config.yaml
d_mlp: 1024
norm_place: "pre"
rope_base: 10000.0
init_std_qkv: 0.02
init_std_down: 0.0
steps: 11527
MLP neurons of a small language model. Each row is named by its layer, matrix (gate and up: input weights; down: output weights) and neuron, and shows model dimensions 32-95. Each number is 50 + 15 x the weight over its row's rms, rounded and kept within 0 to 99. A neuron's up and down rows have the sign that makes its largest values positive.
After each neuron's rows is what it responds to, as a language model described it from the Wikipedia text at the highest values.

L8.gate394:47 59 38 45 58 68 36 24 53 55 60 39 35 60 48 75 19 19 59 72 50 36 54 51 31 68 54 38 93 44 49 55 73 58 61 45 69 61 63 55 50 49 33 66 45 44 59 53 47 39 49 59 92 43 46 60 36 56 39 41 37 56 54 71
L8.up394:45 54 69 53 47 72 50 19 46 43 46 61 30 52 48 61 52 63 42 60 58 41 67 31 43 75 63 44 68 44 42 50 50 63 68 42 55 65 56 47 67 59 60 55 32 16 60 25 41 56 42 61 37 34 49 17 30 39 23 70 33 54 87 10
L8.down394:29 49 53 65 55 34 33 59 23 43 34 49 58 41 61 49 34 31 42 51 65 62 74 51 43 65 52 54 87 42 34 81 53 45 69 63 44 78 40 47 54 67 67 77 67 56 53 27 73 58 41 73 61 54 35 39 31 39 57 65 40 41 73 60
Responds to: Year number pieces. Pieces of four-digit years (the 19 or 20 prefix, or the last two digits), plus commas before a year in citations or dates, e.g. 19|91, 20|01; also scattered mid-word pieces.

L8.gate848:61 38 36 51 67 55 58 55 69 31 46 78 35 37 56 73 63 54 50 63 35 67 62 50 76 31 50 55 69 30 81 40 57 46 32 61 40 63 54 51 57 69 47 59 37 68 71 38 53 48 57 36 65 44 36 66 51 62 50 68 44 30 19 89
L8.up848:78 74 35 58 49 39 48 50 47 49 84 57 60 38 42 62 44 82 61 30 43 54 62 47 65 44 51 49 67 30 52 66 57 51 56 26 46 52 50 56 39 62 34 62 50 51 39 79 70 40 69 85 46 56 49 30 41 64 64 67 66 42 37 56
L8.down848:82 52 61 32 30 63 47 71 46 35 64 45 41 35 56 70 21 39 32 40 57 71 49 52 29 43 42 65 37 57 26 75 69 51 25 37 76 30 49 67 33 39 34 54 47 50 54 42 37 69 40 55 50 53 44 53 80 49 62 51 63 25 58 50
Responds to: Mid-word country/nationality pieces. Middle subword pieces inside country, nationality and demonym words, such as Azerbai-j-an, Pak-ist-an, Turk-ish, Pol-ish, plus table cell pipes.

L7.gate468:56 38 52 17 70 49 41 71 71 40 69 62 49 67 67 61 51 48 65 43 31 66 29 62 55 53 30 57 33 47 34 65 49 33 36 34 61 63 38 61 52 71 38 26 51 27 27 71 75 61 37 36 25 39 55 43 52 52 40 58 58 30 64 47
L7.up468:43 47 69 69 45 60 60 49 44 17 38 44 43 41 52 44 66 70 51 48 35 52 28 44 74 33 16 34 56 38 33 57 50 48 42 45 50 44 42 51 24 51 44 47 66 52 25 56 59 52 37 39 49 37 43 40 63 47 44 44 64 42 61 41
L7.down468:99 50 51 49 42 68 53 52 68 73 49 20 73 25 50 75 58 58 60 52 26 54 61 27 40 66 33 33 67 43 53 65 52 43 63 65 59 59 35 33 62 38 54 65 64 56 65 42 48 50 55 79 45 58 37 46 42 34 46 44 68 47 38 59
Responds to: Split-word suffix completions. Final piece of a word split across tokens, mostly verb endings like -ed, -ing, -ated, as in incre|ased, collaps|ed, mov|ed.

L3.gate204:42 80 20 49 75 53 40 62 66 42 53 22 61 47 60 48 49 55 54 86 63 73 87 62 48 44 66 47 49 75 64 63 57 26 33 44 21 86 56 44 46 60 27 29 62 46 26 60 52 63 40 49 52 29 45 35 28 68 58 53 67 50 54 77
L3.up204:59 63 31 28 41 42 41 66 39 51 75 62 65 48 69 49 63 52 66 88 47 60 73 82 27 52 55 46 42 76 57 55 69 69 18 48 42 68 64 47 36 43 48 44 71 67 31 73 51 64 47 66 72 36 47 35 40 60 58 49 77 31 59 62
L3.down204:55 50 67 49 72 77 48 49 41 52 43 44 63 38 39 48 47 52 25 50 45 57 43 36 22 39 49 32 41 73 50 49 51 55 47 68 31 53 34 71 49 33 41 39 49 52 39 42 45 44 46 34 47 39 49 44 75 63 23 35 55 54 43 45
Responds to: Word-completing suffix pieces. Final pieces that finish a word split into several tokens, mostly in infobox and table labels (Pop-ulation, P-ld, re-ference) and in prose (ann-ounced, wro-te, responsib-ility).

L7.gate60:62 65 40 76 55 58 73 42 55 33 26 53 44 61 64 44 51 79 66 49 48 57 47 51 66 44 56 42 60 36 48 47 64 32 23 76 48 59 60 54 38 67 63 43 52 68 56 58 53 85 52 31 44 31 61 58 62 61 60 62 54 62 21 69
L7.up60:40 61 81 58 64 49 68 40 58 35 46 39 25 23 80 46 51 17 50 52 69 27 60 61 53 57 85 42 38 57 42 73 64 76 13 44 44 63 42 66 48 21 48 23 44 31 66 69 52 23 41 65 37 40 38 59 14 31 45 60 48 59 57 56
L7.down60:62 69 51 54 31 42 57 27 44 67 63 59 67 56 59 60 48 50 46 55 79 43 41 61 55 44 34 46 72 42 37 75 43 53 41 64 60 81 36 46 50 50 47 57 25 49 45 57 81 41 41 33 45 49 52 44 51 39 81 48 62 48 63 40
Responds to: Year start after dates. The space or first digits (19, 20, 18) starting a year right after a month or day, as in "born 7 August 1981" or "June 7, 2018".

L7.gate996:55 44 72 59 48 50 46 54 49 71 73 54 74 47 55 77 69 57 51 62 74 57 38 34 54 45 55 49 32 79 56 68 34 49 48 29 40 50 41 50 68 40 53 50 80 43 45 77 47 55 79 68 32 41 44 24 75 54 66 75 37 54 45 42
L7.up996:54 38 44 45 77 48 51 59 65 68 63 73 55 33 33 29 17 08 60 62 38 48 40 38 19 32 34 77 40 43 47 48 57 14 70 49 54 52 50 52 58 22 63 41 57 26 63 60 46 32 40 53 49 30 25 43 60 22 53 73 49 53 78 54
L7.down996:54 67 37 21 37 95 68 55 52 33 35 53 39 44 51 47 34 75 60 52 61 55 54 25 34 36 59 61 52 44 32 67 24 83 50 53 45 66 53 51 51 46 29 47 44 57 53 47 68 57 28 36 28 60 66 61 47 29 51 65 50 62 93 71
Responds to: Wikipedia table and header boilerplate. Fires on word pieces and separators inside stock Wikipedia table headers, infobox fields and section headings, such as "Valid v|otes", "Azerbai|j|an", "N|ation" and "C|areer".

L8.gate245:35 43 46 62 41 65 38 45 72 38 32 69 60 45 45 41 48 54 48 64 46 24 46 31 56 37 42 45 50 56 59 64 48 49 27 41 50 52 17 43 46 59 21 46 14 42 65 38 60 78 29 59 56 39 78 50 42 23 75 31 70 64 56 67
L8.up245:35 42 59 45 48 65 26 53 60 51 43 72 58 43 47 37 73 37 44 41 50 61 59 43 36 55 48 70 64 38 58 78 37 44 44 53 56 64 22 07 66 48 67 51 33 56 49 48 32 67 65 32 63 56 65 29 38 56 58 75 56 83 51 54
L8.down245:37 63 59 53 57 51 36 77 40 49 52 55 34 54 27 35 57 63 66 42 58 49 31 52 42 63 39 59 35 32 48 37 53 64 37 50 31 59 64 56 52 53 55 71 21 51 21 45 39 61 71 37 64 66 42 45 57 56 35 72 48 20 57 58
Responds to: Surname-ending word pieces. Final word piece that completes a multi-token proper name, usually a surname, such as Fasan-o, Gwathm-ey, Gib-son, often before "(", ",", "was" or "'s".

L7.gate213:20 56 35 57 27 45 59 71 32 49 53 54 62 60 39 38 57 60 39 55 53 33 21 60 53 55 42 53 58 44 56 54 34 55 49 47 69 26 35 44 48 33 58 49 47 55 55 60 37 72 59 38 48 49 40 68 46 61 80 37 47 55 63 49
L7.up213:37 44 41 67 32 33 67 65 37 43 52 33 48 54 42 63 51 49 41 36 32 61 15 63 45 58 41 56 29 63 69 64 72 51 64 47 72 55 47 31 20 58 48 65 18 37 33 40 31 60 63 33 13 65 33 34 50 72 64 51 46 29 58 66
L7.down213:52 56 49 54 62 52 34 33 64 71 33 75 58 37 76 28 60 48 50 49 62 25 82 24 26 56 66 40 61 54 53 55 50 72 42 70 44 50 50 34 70 28 62 47 61 48 49 61 81 49 19 60 58 40 60 34 40 42 34 43 71 41 49 57
Responds to: Name-completing word pieces. Final word pieces that complete proper names or nouns acting as subjects or possessors, such as McQue-en, Naz-is, Kan-u, or Every-one, usually followed by 's, was/were or a comma.

L3.gate623:96 59 63 24 61 31 45 64 12 47 61 25 61 15 83 32 34 31 82 47 49 26 77 49 36 32 49 16 53 31 58 62 53 46 34 60 69 59 64 56 30 64 51 41 41 56 35 49 58 45 71 48 68 15 60 40 50 62 73 44 51 76 61 61
L3.up623:56 61 66 59 59 23 57 81 20 43 47 41 50 33 59 66 38 46 85 51 39 55 43 56 42 35 41 25 42 40 41 81 51 48 24 67 37 48 67 71 43 70 52 51 56 35 48 81 57 43 35 52 57 50 34 43 65 64 63 43 54 75 42 46
L3.down623:63 56 73 39 45 52 35 67 31 54 28 46 63 65 48 75 37 52 50 50 54 64 28 38 13 51 53 50 42 53 60 53 51 47 34 50 50 54 39 47 71 54 57 22 40 63 28 73 88 73 60 70 37 41 72 56 77 74 42 81 36 30 44 52
Responds to: Word-initial fragments, esp. there. Opening word-piece of a word split into several tokens, most strongly "re" in "The|re were" and "there" in therefore/thereby, also reg, sub, ad, Cons.

L7.gate539:82 65 65 32 31 63 51 49 69 32 63 55 58 49 43 53 50 54 42 64 44 33 46 28 57 85 45 71 29 54 29 70 46 54 71 42 62 51 61 52 43 51 70 58 77 62 53 58 20 35 62 29 66 38 62 63 41 39 31 53 29 59 62 39
L7.up539:32 43 57 43 66 28 46 10 50 61 54 50 42 14 56 63 50 37 37 62 38 17 78 20 56 48 45 44 54 47 28 53 87 39 61 45 32 58 72 58 43 45 46 66 45 84 52 44 49 39 71 38 57 61 68 66 37 78 37 35 28 56 51 36
L7.down539:55 60 53 67 23 53 49 85 46 66 38 52 22 56 40 48 60 61 66 33 56 46 45 59 38 41 47 38 58 59 47 43 54 51 44 56 42 50 27 32 56 37 68 18 56 57 50 52 43 52 30 31 40 31 44 44 73 39 58 56 65 44 38 50
Responds to: Word-ending completions. Final pieces that finish a word split into tokens, mostly "ain/ains/aining" after "cont", plus -ing, -ated, "of" after species/portion, "as" after such/as well, and accented letters in foreign names.

L8.gate844:56 65 55 39 44 61 35 36 40 55 84 20 46 45 37 50 56 43 45 56 45 57 57 89 48 68 36 35 59 07 28 41 46 42 62 46 28 64 43 48 54 60 27 75 40 34 55 35 79 78 74 83 60 42 20 65 39 37 54 48 68 62 63 61
L8.up844:27 68 70 43 38 39 64 31 47 32 47 33 59 48 45 38 71 38 58 20 53 55 27 65 32 74 40 56 41 57 54 30 54 67 59 65 45 42 27 57 76 66 45 72 27 37 64 28 42 74 23 40 59 32 61 58 28 07 60 10 47 64 58 64
L8.down844:42 54 43 60 59 31 08 70 51 73 45 57 45 23 59 37 92 46 63 43 66 35 56 49 34 44 65 37 92 38 59 43 45 66 56 53 50 38 50 48 50 53 41 62 48 34 32 66 56 54 29 18 38 49 47 45 39 29 42 27 47 82 69 30
Responds to: Relational word before object. Prepositions, colons and verb endings that link a head word to the noun phrase it takes, such as pioneer of, included, emphasis on, featured.

L8.gate950:48 18 39 52 36 63 48 51 53 60 57 46 40 43 67 60 36 42 37 45 38 49 31 45 75 22 30 54 72 72 21 48 54 36 31 61 40 39 48 68 53 66 30 37 63 56 29 58 59 42 45 51 61 34 61 46 78 38 52 36 41 57 49 54
L8.up950:62 68 92 65 19 29 60 37 53 64 74 16 67 73 49 58 56 17 64 36 35 62 35 29 71 80 60 64 58 40 45 68 57 31 40 44 73 44 59 32 72 53 53 50 57 52 55 23 60 29 38 41 55 45 36 23 38 35 50 42 45 47 56 50
L8.down950:75 19 60 56 66 68 44 33 68 49 69 43 21 28 77 59 36 23 65 52 41 43 30 37 56 54 45 26 64 38 49 60 72 58 45 37 28 81 29 54 39 30 50 61 37 72 41 35 68 39 61 35 47 36 68 29 42 36 84 20 52 42 55 42
Responds to: Verb endings and stems. Ends of verbs split into word pieces, often past tense, e.g. l-ost (to), attract-ed, collaps-ed, reac-hed, plus whole verbs like took and won.